Part of a small language model's weights.
Size: 10 heads of 64, MLP 1920 GELU, vocabulary 50257, 90.3M parameters.
Architecture: LayerNorm after each residual sum, biases.
Training: a variant of Muon for these matrices, 1452M tokens.
MLP neurons of a small language model. Each row is named by its layer, matrix (up: input weights; down: output weights) and neuron, and shows model dimensions 224-351. Each number is 128 + 32 x the weight over its row's rms, rounded and kept within 0 to 255. Numbers have three digits each.
Before each neuron's rows, "fires in" lists the words (lower case) most often at its 100 highest values on Wikipedia text that the model never trained on. A number after a token or word is its count.

fires in: "not" 71, "t" 10, "ever" 4
L3.up1105:217147079084134191125192124155085092126083109128077071159100119068126167128131157124124153165143126178106098151116109115140167147080156108162186101139058123115146157107122149096071141145137109143153108114206154191145119127106126179071084175106134058152149159214126080132143156130088158096130098139104154077134147138160111095158107107143119105141070101004118156148150150084145130136175
L3.down1105:101126146140135149136147150124125135101100166097152157124128172160136102111115139132098165163141170101170100099104151030162145015131117091140086138133237135113124094138140137143141157126104044112143123185124132182118106126125150118173108111178146133128093086098130119150169160056103142163104144056201135172113135066114093100111142144094147125147118142153140133139090094149135155188107

fires in: "from" 33, "example" 8, "until" 6, "name" 5
L3.up23:193104154122054087087132087133093116073087136081170138084149208149160158149117138154146105114127126188098169075061130108149145142184141151159161172128141135076100107125125142163133100176175143182136175128067125226193128123167106111135057092114094126133117086122113094137090181113140133175118156111130145076149098062086124241158133107083138155143062093138116111135108151152078082135131
L3.down23:137168112097164165126146160181155172114133143087179155148119165135123113199097075114149104151046079156132081115126185123114130203166125118073173105119126120114126141157132168076137169091148108119172082196092174132179122144158122164106112107149143118136134163186165123088056103154130109126172106084073073106110082141083143065135123190096110131118194132079089074181129176142119144205100

fires in: "this" 54, "sports" 5, "longinus" 4
L3.up1046:193168057146138052143110084114133088153140108088144116110109112109086097091101181166075148156106057146106132111111166098093175104149103146148042146101069133121125130143150080115159214147110120143131145131118133140120133129158123067133117133072087084085097130136104086135110135165086090072130179098154133147163114110154170135095127147116111112052089107135158168114196156046094097176114
L3.down1046:075184115127110216146156113129106150155101109148148187082142183167132194125138057145152082083124125120139042118165165144151160163162127053125103132082209155068156180140127169146123156129128096136109085163148159120095152143107170107123125164109138077148147107183184110074170116114087150122121101180160142114122109111140152147144149125113105142161141174121114126110079188159139094139143

fires in: "the" 98
L3.up1601:171094095126123078156112110135131083088139189112111109156155110113150166105157130152106104143037145093147196122159164080123123113152171060117085126137062107163081179134114185136158155112146109133132078125129112114135097104158111147127125163168145199148117090181192163094150141099170097103128127094158144104161108151098087081187126136137122127123160102162101142120174174118131140116159
L3.down1601:232118161098159110115105144151151140127093151136097135136130108182179146113117174150127169156186176098179163096174138074116125152054163118190095191128101087156098143163161126156127118177135148040080066155181133123189095103110067122097178097137076124144143123121129197090190107102127099102144130099184138086126076119098116068149120157142116140149148122153101120160089185092110113128092

fires in: "team" 25, "club" 17, "player" 12, "year" 12, "boy" 6, "man" 5
L3.up467:107083101145132136135188144182111072123080187109184155187112124143096133152129100110113112167161162123163095092132148114090140075113098155153124164155167152157107155094079148107124119102089131149129144129116147173165110118136116153121073103075147115112138082172143115090125098128138100090152064127145119099121123154159149139160189158143173101108113150133099054112117106128157093092153
L3.down467:149105109159181115114041166163088099092104131028070133173132105137072178144112071115153108056063110037135176117089152189119111131159113196106115128104164145078146095169152083181113099096144119163172159123137085162114095129138137137140133165135131141140090095088085114071120116110128117115114180196132146152135075192114139083138080097186155159112131186107097167117106089109106161093070

fires in: "the" 61, "a" 9, "this" 8, "39" 5
L11.up710:118142135158178127119187134158103158034145148084173173099122128128092090103165098105114121160109145127175093183107097133051165136163061088092115128125142110067112072150106164163115101144087149151096127100153177125108196105118155101120136105056130093120139175126124112142148117121169138134105154191126093048165120103105170142173109118127182095124180137127189096135164158150121094111156
L11.down710:199130055127071070104138151146133132100097090179146155138083159154151194104163115138122136107141153165124110082146171063117131116135143129137157113158163155125124129142179148180134131086097116151143113141130135098134110202187083104101097126118109112127104130174077133182056132109111151126114124138102120148097165155075094152109134160077125144134143127100126121145121114134138165157079

fires in: "after" 73, "public" 11, "official" 8
L3.up704:133115080152163155075146102130147119152133114163107116162131190143146114164121213126152114137099166047111175148054092165168154152164132122183149103068121126108091100112218123140155123109104147121120129155131091063126184104085023164185066151122184085160143163126143161160098136141144114088150122116083128180079137202150095146156106117110111175133121176157136129098120156114149147179073
L3.down704:174156097119165100093145118131083149118147129118187149159100131102205125129127120158087122153136151118107109155119081099073155117134100122124100089094178057109121163242193106184115113105062218092154112111181148109132132116132157124141141129172074146176155074139126153103089137177137170063098091082094183163131088127125131133148123103077088166131155099169137090137100144091151069065126

fires in: "also" 83, "different" 4
L3.up1457:166104094119135083132096114092114143151162147129083136115114151146124142178121080084143100161087128105172136094175139106096135123081081179171115112115062124100125190093150150114133188105093129124124125126183105139121068119171123152140130185132184095123133144112106094168148119135126146155205152074145128116121087149121223137098141118160057103182113087157149069099122097085126122160123
L3.down1457:142166211103204137109126119136144138133122116098079100096114108149106064120150164076109094177129131167095109076098095119129146144160141132153073205151115097126097171120123136151094137145169131091082125083154112134168128159141109107134147159127106140150129129141125079111071099104133081076122126098072123097130126118157169125197096087126138230132058120138102057077123173116129127138133

fires in: "for" 64, "served" 15, "serving" 6, "worked" 5
L3.up951:140107099146126147120122109098123133161169119180136115197185135087184164068065169098085123153129113116157098194113124133126175069125097095156087129073159162064104124098134087170154125078069077116088128098056070168111168129119096066104107097096139149114125096094146124124160082096132190120174114100123105142128095211152170081168216140139058075196172175067127150126181088109144093133145
L3.down951:148181130155177126127156155127147214162156170100156146150138063179180096127123111123098152100157149138119103153116119121092095118120106102164059110078132083107120173101157093165171122098094093136078120152145081127150124128142126127095128131128113178108149124115151107113148128106119142154130104119073107162171145135120150095105186115078164095191154154028150169174136102140152166095104

fires in: "of" 46, "translated" 5, "chinese" 4
L6.up1148:170205119146131119159123078122080114161191132119119106121137120145168143097110110115126141187121082113159123129175196158153129129089153112217146092049113091119173121132134136124135118143150154127130090139148111087136105124147143126160124124058128136121087173130178111137108102103175129214160127145215165151151125110135205087177138122134171143134062154102071126144151171137119046061178
L6.down1148:091129111162133128137158141157111121131135129140139123127095130097097139139133111145157132127181138068109158129078101095129092171133101044131084084135118128073121094113169166168103178121113066073125144230168083140079132137132158107129081155106189105121131127095186103220118158148153086093109094140104194117121145173113103107095135078086164101138087111116154123147151091100096129102188

fires in: "on" 47, "in" 8, "born" 4
L11.up1702:180147118156141137130125112103092131103094059157137129165071126077175127150134146078129158160155134132147123066158174121123088094160099120151071125126082173087102116188084119143168161113155118174139096099151101076087118111103073103099178135088114098098067149137157134133075164094113137075121115134069151089104160075155127169115107141211128088154178140105157131146175088081153150079134
L11.down1702:119129135105128148154135149118124109121153168144206110174140105102136102140126131157132163143127159154103113128126100147125175130078079122157159124128157080147103149054144130139124130081085157170091144178093149149098164132152118099163145148142156164101127128124129131061088104112126114142088150160106122210072121108124138085112115103176160051079179132070142131148069159145102130155122

fires in: "2" 12, "12" 11, "30" 10, "9" 7, "24" 5, "10" 5
L3.up582:190111112078142178089123144163134141144093156138105148154134127105149124188142142152105191116132088154092159127114124111137112140095114124151102182160088113149162096118155099106224091085104118104117172169157072227127189168057131168061143104123146072129149208069076106157204162107052127104139141134169124049139168148147129152109160162192156139125136123080148100149198104145151133110159
L3.down582:101100123131110115146066134092123153133155108157170108152096145122164110085182132134136140107137153081165147137117145148174129172165171167182157161157150088081168161095088147137104091122138170119125099130098117115131081066130145126132107138133117086137093057145129138136098123173193159102109106100096138188101170088112078071165157124048147142130072131123118125140125157041087119158150

fires in: "at" 21, "is" 19, "was" 6, "to" 5, "now" 4
L11.up1354:115179122107111141078123082130098157083117170088143145132175153073044146123156136135125132112146117108063130137126115143134127169163071096154110116133087136104126175119113171126138180170139132141067116140213127133068087122142099117144142101124162054166100083136081158092197121154119099186135166118112082153147105158090120137076130147184127099126096165129148176102095103123175157184166
L11.down1354:169116104121130180128096089104161123171168155132125159112160146155182178156133126070126094141106064139145128114104130155148111193132135151146114154131150122132093140135133097108144100115147075059124143167090107089117114147032085162110125135167206113199119158076122169118102155118091158163114105129152163118101121121090153210157163107192119083149142126120079122081145116125125127064100

fires in: "at" 52, "vs" 5
L3.up836:164195141111164104166097077088062183106117149127118143080138101100130162157178160081136088079159137061135124181153148073099138103111138050123100133088116134123107174141132149174172131157134161118149141161122108120137153124138136133160189158094087141096036115146146175140124143175149161154131130106170167105110161126139112156132142101131119096124130171212133128144146108057139204133144
L3.down836:081155151155107137071127147180138097161155120137145120119094137126137116165131115079111118149091068130086095148116107119134152134150105132128126119111114127097111135165159083116183168162114101154092119096144125188112176084116158173066161113111121092055168157112099175164186134164131192132145149155162168124116175139072131100113120177144099117130147079135074128109141180107109124175152

fires in: "so" 14, "as" 14, "only" 10, "over" 9, "than" 9
L6.up961:156184101181098101083052097095120147120114130090089158092089149108117179153100136096116091122101150103118148114130123096097097101166102063153126162088155125095078114153089121079179058199114134143159103146185159103140138158122116087046168112155223108122064135129155152130139103108097145135116073173118130144139115099143152106116127159142120146097190169145149108143091159161100142176172
L6.down961:174098128177051218159098120125140080109120134156117145125116163122139131158152095096129115104125151126129139105133089215105146128121099109132139112132175084100158160129062129174082162089124182137166101189145137189075175147116105164118170150181129113117152135131076128114110153143115185154056140144139152095143068129149147137084148109126151118149196151193129087161169153119111171099158

fires in: "school" 29, "county" 19, "house" 10, "college" 10, "town" 7
L3.up59:126085123090103063110098129137089126117129154143141062136082088102106141127170210120093121119087127157082114121134118096167092136121068150137111142110091137157051028110199092130088111145037127158100152130081137118107118101221107093139140137077144155147138174161101106163145118126129058077119122149169125101105130117125110143126106120132095140205145050101141096089102097171074097166086
L3.down59:079096143146087121134086124121140160114130094131137174149174056098124188120116188172097096141102150166067139117088125175137098160167155130097137175153153126106046106114152098097124135077086146089106149059161121102108142123133135185157078107112111081198134138178127125096135113072168167158126159113099124147141097055120183144134167135089096155090166125204174170116098162182133178155146

fires in: "in" 25, "of" 17, "from" 7, "is" 7
L11.up897:078142114079108125094172131096135059134113128094133177102105135097126081119169086102135106086202126091120125161144139119136106151130109056144099133180080125145137162105037172095122159094113106137152087118180088132101110143145134069124124151145193113155109097181101151194076052130148145136057091149158110141106108153143129097122110147174151154117072162094078084187150114154133100141112
L11.down897:129111139166179167142105102120118125105142091115186144135110131113147145129158103161090145132181051149124103140111152106123103178109127149166129129061145163175182121141142082185120109161144169123142131031167116099117147101094157178183066132111143139142148089164072110105193109140148121132157105178145139080073117089123122055085155075151137119092142142093170167140111171087118129095132

fires in: "second" 12, "four" 12, "set" 11, "two" 8, "three" 8, "seven" 7
L3.up1760:085153144110080161084159171133091120113132169171132133183161167132147157166142103131091157097088114128139116150164135120123154126146091151158150106135086096166183105202085135119135183135098141181092155120129131150170145185142227193094145128094087136121133178128107093102093093210094132213093141138140097155065112103129129193119148126148105154173121149115144065115190195052128155134173
L3.down1760:155134224097107167153047159113137152091126088154137139132111105074080146137143141121120058056115136116127124097120086140102119102156135146143137099143166105127122138133096140086130134070131113153167076142089110108172100164163142145164113132091143148151176120172099100112164129122141191142125130108151191137054087129073114122102104138091114125121119094086104110163096151114099059151166

fires in: "tour" 13, "open" 12, "held" 12, "trophy" 7, "award" 7, "awards" 6
L3.up458:126082127161199180163120166145113159117160101111094104089159168137108133149121073159190195190122157071139140192196147167095119132126096131149124166127145110108146129074086131122129138138142108084135168133128108150149115056183035129133111063126073148139146100153159125172084170142137132161112104139171147083197080125108083173081097089134111126125202104116107100144100127161128066213164
L3.down458:109200126108101165135164113154099087173130168187133112176120170147136133114105069131144092147101165121060078077202115153079107168104133129073087105134092134162164118180125115137143218086124177147133110155097147139119107133134193132139118105113180152157072133137167105153179140140098128109066172150144113114117071135125149185135152116194196139135143169097159080121141107119101121046108

fires in: "can" 38, "will" 24, "would" 17, "t" 6
L3.up466:104109095129182100175067136092151131106111158103131104102145088168099178118106125085128159135126118065136084094153098118144156109137187111113167147146081092182143097113137119098127102124106095105108105071078133118126100152144095152186120119126188153168168076063163159160160138100087145130130137091139181136095146171158134110033105132111151102089104133177082163107170117160157210100167
L3.down466:149155141127125097159145192102129124141178112109104120152110154118099136135159096093160168155153111138104041122088181151090161171130146123143186100068148111141174120099212111117159115141173084130089132126183135117099171094097089102147118153109107133161133149145157084081153133118145117101095096131117142169116126123173089106176164104163067125164141158140106103117137067138197135146119

fires in: "in" 51, "on" 12, "inchi" 6
L3.up139:162106077078141108164150095114054116095146112194132134125167073175066116127146080062082098079127164112070133142142136152179146153095173129176125128163127173210115176173140139171147128155138099134129128153081133161126132156108139133135157142135096183113191113242126112161113056162148147124083173131113190131074145112143104166082140104093140157121102169121103138096115103126150126136129
L3.down139:072126106131176150109153112114151160165116068129106130131091125138110079167072072130122161133143180171121177119102172132166116147146123154175097097130087102152148118135104078107115084136143098111101093101123187170094124180144140166088089182127109116109163092119117140167096106143128138094156131092157171070106123098148139104160131111134139122147119122101153133097134112126135098112098

fires in: "would" 17, "did" 14, "will" 9, "macquart" 8, "w" 6
L3.up1612:105141174121182143141117139169141128155113181127115112139121097119109136180078119141099101065195126039158111105177114125164175161175091087093111120131119173115161138102097151106129167124111048092135141135153138209100096088078129138113155114109123161159108114129167076170147149222117096151152146135106151164118149174186219189084099126072072097126214155047092136097169130056124152120112
L3.down1612:133132147080127116102107181183104163136136078189160133081119115121077111153110106146060120180108145117147159130065129196112098099130148130098082116107066095106130123172132198122104149147110119165121074157116100136173091050135148082176130169163179137168139133111110103108175175129140147124173116082112158145149144118126074111214141120056110104143135133117082112192060112147133152113154

fires in: "him" 37, "he" 36, "they" 6, "she" 5, "s" 4
L3.up1634:113098150100157158112144118113077106121144108175128157103145137138141086128142107103118144102167126115131127073117153115095116092106075169099145101137120089120105149153144150158151166136143146169125108130171106096188118156156173145141064144177124153134092088122130162128125132110131087142143104135153090123119102153177130153143090080119138157087107143160081169134174131070128157131077
L3.down1634:159046133158083109135092136124096149130079128073081154125121152137120135148188135124124181159118045145109097115147105054099131116124079112166177147166198170099083150119114103155149087130181131116126098167168111128193083121094111113073112146083119109097168037131202153101100120154177101156191102148111124071119152147138108108156154137157102146163142121142089160132119114123165137135169

fires in: "was" 36, "be" 14, "not" 6, "being" 5, "been" 5, "became" 4
L11.up1821:161125120109082120087192145157126082141098166185113094166114105139135107103109162140179058180160111143080089160120160175160129076199138108137148120096139107102144150113114161120234099148130116138154174114125129111092140130172064112107073103078143127151123192097113052178120073097135188126121158130099190152173157165181172091149117128183106138035192040110165101168164127128142152132088
L11.down1821:091159105139117139148154131126168154106094115096142169123130174172142172076112176126092134130129135151139130081075150074169133181139110173133147162152135082137169100159108096131062175104116183084130085127189132135088144126131153149126150094120102159131137156109156124070138147144087155115116119126136142152166125143142109123118195127089134102180071175132149067131095130095124146111136

fires in: "when" 18, "such" 17, "they" 10, "including" 9, "example" 8, "directly" 7
L3.up817:181138127073125093093157148121142101082071123068153111138122117064106087091165167056113138061109140184149144125147104080065166142111138137085090077086064133098117167136102111156168130105123136112146105148145093167140090134090133130088088131209143065138115112138167126137127163139103046171143140150074142111143141091141135164108129153083162180125124135150159137142168127113088191081160
L3.down817:107131157143061149176143074152170122123089116053136125101130082138144108071164094153106158123175190132113099105221136146069129129104170147122123107106129085142110130126154115134123103142183104065117091108023143137151171102147107130102089087170137125093106125079115107156115161174125154072144139127165127077109111164105174143168077198111105162138143130129088130066143177116127110156097

fires in: "over" 36, "up" 31
L3.up1514:144128138157133158166123117119116136116112123097132138199127192114131101159113168102083143114106124130161128128147110135163132188147120095129108159184169165080148142110117111150157126157093157088097129116182159125142118116132137119158135122109125133092145171099116092119117062051079049164065177118167127087136035119164138102131187056157116202100143155130105113154073172199110090134106
L3.down1514:151173064138110070194112118123172091139117140197148159097132141112133210137101086099165064111190127079189140148147144116142116090170155067126127096149128186097164142146155093171096176020125099100169069170141098081130118093083118126132110111108200133131120169075082087160150143086110133073105122132129108145085146198120095153139145064103107182161185108137197097112081169149169111111170

fires in: "a" 74
L3.up1552:101092093135126172114124099193052090115078106158178190109136136122116123088200130102173124100101106148155178110130129144114127183111099094126180138121165100086110171144113143141191100181108100132135087088157178114137115099113135152128118096124169153126138213097112134151147116132134112155156088134120135091165121121069072131207150089162138083142144184110153152135095097154139164143099
L3.down1552:173142198059123133138103164146163136138144156164141166193118107104143187158113095165089132121155117156086115108128134116175144112101159118191129096088162135132126101049080114145070114142149155134132155118142114104140155105123140139158132111125104120104144196160141114147134118144106130191150132158100080109096180066094145148093167080108084134045114133164126134107171086152073153060111

fires in: "he" 28, "she" 26, "her" 15, "they" 8
L6.up1826:153076169108203145048123121105092161137161147123094136138064114157145134044133067121082130142067083106110201116147153099129166132154150089144111128157187102059116125175134108101105128142156138162144123151149178149130098157121098099124139112164146114143138128128058121194126145117121144082151131115082144152113083144144138106143075094148120170185209150091128156079092088039072193164109
L6.down1826:151068157174101210174158142123128135102097170190120106104116130151183095135096128132164145136129110136116092115107079120090108149124175112103161142114143154103190081102138117088129066085149146101104194127100130110120136226106131178086149159136174146150133108133188166148099167159204139145180143111104108122156087100140156126157145145125161133133079096110153082154107074128081109178112

fires in: "the" 24, "most" 19, "both" 12, "french" 4, "more" 4
L6.up1738:122125070109133054191116172074072120122147186174102128108111112091166212146157082167116160152114110160035169117145133098148153149117080155093126087136121122148120176132170106151071113074134091134084122118186102150109089157120110148092147128158148128164142091122152172146118108142113143141182224153130166104083126199155094129121159182125140194148062165131107144123177059110117106118083
L6.down1738:161154109113160121206118114170096071156132151138125115072083162123140176130131179125123145144151144186115113130169138119121134099130167124141149202114143128072137114086124147082174142121085115068151134115139117137083120106097035150099124161155091105081127081161154159142097138065132130176199119104124108123118095137177216132138128168111175085107125069152149101130073162091191121159169

fires in: "over" 48, "than" 26, "under" 13
L3.up424:134092141137149134110118145126116135166127148153156077093148183115127093190159134134088083102081087182102128159083075115148180147140154102099120077148099143075150160110097115154132122173126154155164099171136127154116140132109145160134122140074128156133128124156170163129058126136145051121060148097130058105135120148135145073174157135134079147138153189148139060118124209085132128139127
L3.down424:141158117154153133076172115185123124148121105109129146116151121147126126165155181107090138126203146141113070143109111117126149122102164103142153154083117100143127155150107122136113134153159113103159129120125110091076121091163106143144144057166118092119146187137084067105163080178086177141108142159116051126115147081132096168142130128084124112156136160123141139112172163114122151126134

fires in: "was" 22, "government" 8, "his" 8, "family" 6, "president" 6, "had" 5
L6.up644:141163111132142132104093128124089103124089144107062174118142169143097120130142154132116155122097101126112174102133110106118093150118106117176171096091107131100174133137128118164139122144151158109070163134109141146168122142129170130155157098158176116145167151063127096133074090090130135176127130105094141117155156137201133084126177114113105127092062149165132174079145110101157054175127
L6.down644:086116103143149132115109183081167092061121126190196134147149141104135114157128208120115098150072152082187090157111202150182125159162145144107133122140107118081145136091189137106136126145087159138108172157152159079123154064171107180148122131149093160125185114128141123131099138081151143106104129068051135099191155111078086145112146192148084143084125165082221072084057117075110128090102

fires in: "of" 33, "to" 17, "from" 9, "on" 6
L11.up999:119175154109186147161170103123167128135111150136122110093150099104123073093162166133125128167160177148164120108138111088115093070148094078156079133174094103123149119179096109103183157125128147140136186147047088164106156119139149144126088138112141156074084140167135074073117139124133110154182086083126116059156139140108090142142132175199116140127094126177125150074118134123152095053121
L11.down999:193151176086137155168107098117157128096189156106113136144112167125146133173110092105067142096130101112138154107100174106097116150085128176130157126132092104104161170107110171099142109104112169038098109134129105108137158155115147166085178101151149102090111147109135176132148123143167120119058146097192126147152106155085126159118095167135138081141129100071135062121168128089107127132180

fires in: "he" 28, "she" 15, "to" 12, "studied" 4
L11.up1045:137091193114065135177133185121185147186093130139136123117111145121131066099091125115132098159120155155116127178151125146144138143067099094153143118169144100131134112137071067192171168121135118177139092115155098094110120180109110117103107120103145184083126169113159132089115133170133091074132100146191180136144108147160113160141181094088136141113157102095080140138101143108162155094196
L11.down1045:149081085149167062103106157136094117162199143154085194141132144159117114149111144119161074163084111145120139166094125107114143171138136146079120165113059097106078097111088095089123106074158174143182116154111133125110132100122152124178158104131145137136172141093165106143098109116136124152061087129088133115146122175133135148043154177149127070120144110134088086201160195102143160083138

fires in: "of" 52, "brocklehurst" 7, "county" 4
L6.up1324:131141089153133073127156142113167097145165092152159110103154146089122067107137099107099194126108118191146128098132139096150139161130133164153127187148120163130134085119170140086090110149153173117193148135072199101144124048131114136232113132118099154121087135100096138178108091105138136128128141147177118126129142139104177159129122114093069172136080127153087174145100130097155027128075
L6.down1324:191125137192092073126098110115148095117160129042122112080150159162149155114117191110101129148170152049206135142055076190139099124180119129134083122122126127153223121139120124102124170075097147141111152137158109153123105097150182218146163136210096173156099136102151114181133110056126081125106089113053118092101120096126111115116140176106159137136129086156130166134148159138049117104114

fires in: "his" 51, "s" 46
L3.up278:255117147180176169091152120101128079145112132120154167210120149145109197029149149079142099081129158124146072121084119093193203113104106124181132133163145182177119106157156117135122161185109152113139132156123109125073156084128164111109214176162120097136104147143082152093105157153169155118135101145104125131088178113175139081123136137100131153147064122119114122161097024087101097115093
L3.down278:231131121071133160178107136178144081150123107146134092185130167146094117122124090162092092143135179137126117154130112084168155124109068141173161138137196136116132154156157164164092112192104106081116143180147109133110153085122113178143200130153078072164129152188079120068114127164140108106076113160134158094158151145140065133092169172098134070113136119130126099112156100116176153094095

fires in: "after" 30, "general" 7, "grand" 6, "executive" 4, "free" 4, "included" 4
L6.up388:074178128090131153110122175086100133111120107147138136137108162182136161035132168102102106143159107164167190096105149105088168190113146115174119126144175139123111081153125129158119138122077149130149175131141075164124124131095121181107108112120170103166102128128169162160096186165160049099097123118093195121110144184060117121142097180118107125083092148130116109076141144146123124131151
L6.down388:170135144145113143096149159128071195033128143137112101102152096132115105165167092157134139146154225163129089112129120104123133101149141143125128104148155152098136149151113150127104149122144114166154092110204110106114092095119125147175134089095138117138108104118072207135156102118131089108131096127040127155102110138089161074176151146199032110148142173104150113157115106120091094171145

fires in: "2" 14, "had" 13, "two" 10, "three" 7, "took" 7, "former" 7
L6.up633:187166106126102138167123153116103087072116113159133118120139138159157075140127135125146215093184111126161149148145136220169143179145101156110139093147077184141100057102134126128156137114106094130135067231099132081160139155152158178165102173132125078108103178135126108149111056136159175125106171145106140140193059115092114095152130170061123133167138118100153125047162176084127094105088
L6.down633:141176083122108108107121126183123071126129155145128083156140073133107174121067108111141156088129167138141122109130152199133085145113120150134114108115149103162177175093162085127169154076115112162157153058143107142173126151159152130154146076116098141143149153137173139157187139106150163109100129138143061105107112093112164139137166103099157137149190132130124126199085070151105136106097

fires in: "in" 65, "out" 5, "inchi" 4, "goals" 4
L3.up1819:125100125093207075135160143146137124119078132161150179108086140136097111143207098207191167132125140145123114110116131162117096135184163124150149121193150118159113115155159126128195092183168119095088091076196150115187157129104136133113142162126136148159134146147100075135101120096140090082081108121101100088174129186170122168089132108128154190179129181138122141174128117150146079157178
L3.down1819:157110124069158136122178131085152153143157052120161189118138171070156066173149071140171109109100150191127112141066161095192168106153090067135188160137185134124111125116069134141157043056105123129128135173152150150142134171091134147117162153161141119138151125132137113130131113100126129136104093212121145087135199062154133150168140075207112116128087164180094102128148162144174131154104

fires in: "her" 82
L3.up1564:141158119101121096088152106128147132148130090128155153143067127153157120119107180173080160111167145117123065096149155104114152107069127119056121092112195104070169228092116087069146123121104185122111097149193107081108134161159148070072121137184099115155113117174138139132098153103167076137106163144150128123079117155129187151136129169089173127125103169176100066166156063082121044167136
L3.down1564:171125053182125113179149109123078116153130113122149173143161140122088165165115112178100119109124116152146155152152164134126162160089150160149148116150157109143174148117140144134111101100153127109118105109105121147131131083115182173143181108110118036155148109170117118147145068165123150145156063203088142110170152103118204142088092135178138076108162103123074076141103105129145159176112

fires in: "government" 23, "served" 12, "life" 8, "serving" 5, "elementary" 4
L3.up456:132161100100146069188155120113069139123145107140128099152130104124183160149150146161133161136171165120176090086063140130087131094068099101162121181129172131075152117150118093108091138087116110173111108148083066128177155112140126072149034118121191121120128117155188170158151068156199131110128168118147122182100163102125051054103132101094125115151173136135092169115113079126150139124141
L3.down456:145130127137169239155106110140062138088187158115132141179166094151123085164158105130114155117126123091125130125178089155114072130114121173177070129097142194157161096155145077165133176079106100142122144130178071152156120173148136153127062120102187089146167109087150107141084095155185233140066129140154078060122120076173157142157216139118125099140164129120090138154180104074121155065180

fires in: "when" 67, "if" 11, "before" 6
L3.up1785:130105070143141159123155192150137113120141091170123142121101110105138145166113176107115135113134144044104147136175101116141186113129138113101059069100100109117123099122143172088160172095108168108145122135092179130094171095134121111137118105180188161103201130090179078164151180129112096168122052091114135063095132162103119137126139132113117151151079136084118135099068125085113121025192
L3.down1785:079116110134080163142112162198156153149145095078115151154094108201143175075114149159169175146143151111112061107082127132098096135154133096163218104162191069132107106109108155128178124140197120119124180098087118107130135171118129151120124138143139128147073072124089122097113108089095152125100128197155144172093119178088160178077120109122116093140129140089171074123077151126131130062135

fires in: "her" 26, "party" 15, "his" 7, "you" 5, "districts" 4
L6.up1863:118097103110176169151137099137102131101131138146145110114113110145162144084216135126124156074099070132176151110068142102119168155108206123163104113108121136077158111135115125130100168147107084111184122158175141149192183196135135103133110163173098081159115113116139145109172117120170084122108039139091057181165158175121111113108086153134124127147142095112082170132092153128104093103088
L6.down1863:106105133069142122135149127164094119126095129116054158125143104139092139188139108164128095121133128078065059136096109187080222145120102100102116168155166143176142150135135127131082117100102127144169111074131097141156129152154130149142138153126181151112175105135108143112134154131157164065065131172119151131126078112136111119066148152140090164178094130182142170098104126143102093126138

fires in: "former" 22, "back" 15, "previous" 8, "similar" 6, "like" 6
L3.up1007:091174113162143130120120125168152122160118160171141125167146084119131211178186139112045090080112119146137102138153155154098107156099156140099134141130131130089111127125161149172108127086066070113082143098124116142141112132179085124143195130091144102119150203127129117140114114106123130162123125139126179094127170124179154177129124118165173060092102135063127135147114211115168196142094
L3.down1007:121188135169224144140089114151110101077051143079144111098160117162106101150064061104050092123160163202156144176139087097092134054170196127103070119109115105130103116112144132181093157124128127093099126156126104152118156121126095119136147124121086153168122177163085092186131104108168163088144139103102211093102115140113134098101087076172118063160133104098148142152110119119138127157122

fires in: "also" 31, "any" 15, "all" 14, "academy" 7, "society" 7
L3.up1714:214077097097142091158098112127110126103143108045123127105111177096168143167186136166208139131088110093055121085146124108135153133176111106164084125121052135120101148121125145101147159167134147191081093097137119106102083136109102169147167194100207092147063125122117141102144138144108085191114112127142065197093176122061093118135120116155139172152112110124162168112179128119139107152117
L3.down1714:120060100098133181123131150137103115130123109147138100160096159116089094113150128157188157122172140125152159094144074150193132147073146088109108111161161138104125101102093117156127072154148164093129132153120184125139150204091141148156111113086119115136136170173163168094190120103116113100144154151085113105172123123117119102056113137093180182089145124099096141140155119038085236091096

fires in: "be" 27, "is" 22, "was" 14, "has" 9, "being" 7
L11.up1165:104143097097096145090115111151109155152137106107108060104105146121082088115137077104145110144125097104174149129116143078146082108107165076069126108145100135115170091037134127063159189118181157167152159135128177137159111074124115128200149087103122175130144117096082105140169168094137109138107089170103116138145139056083150127187117144122099171136161067160089153136120143177097122111180
L11.down1165:130128120129144125161194075132109089148113129135142179114102098079090098127178140126080161172133103148137154144090135106143097071115096123112125164110140130118160112101083174176192086120115192168137141098112159062118111157133043111134157173166147114155120079124072136100110134128175144087209132110143126116195135191156145131082137103106184088140143142086148143088095139137092067094175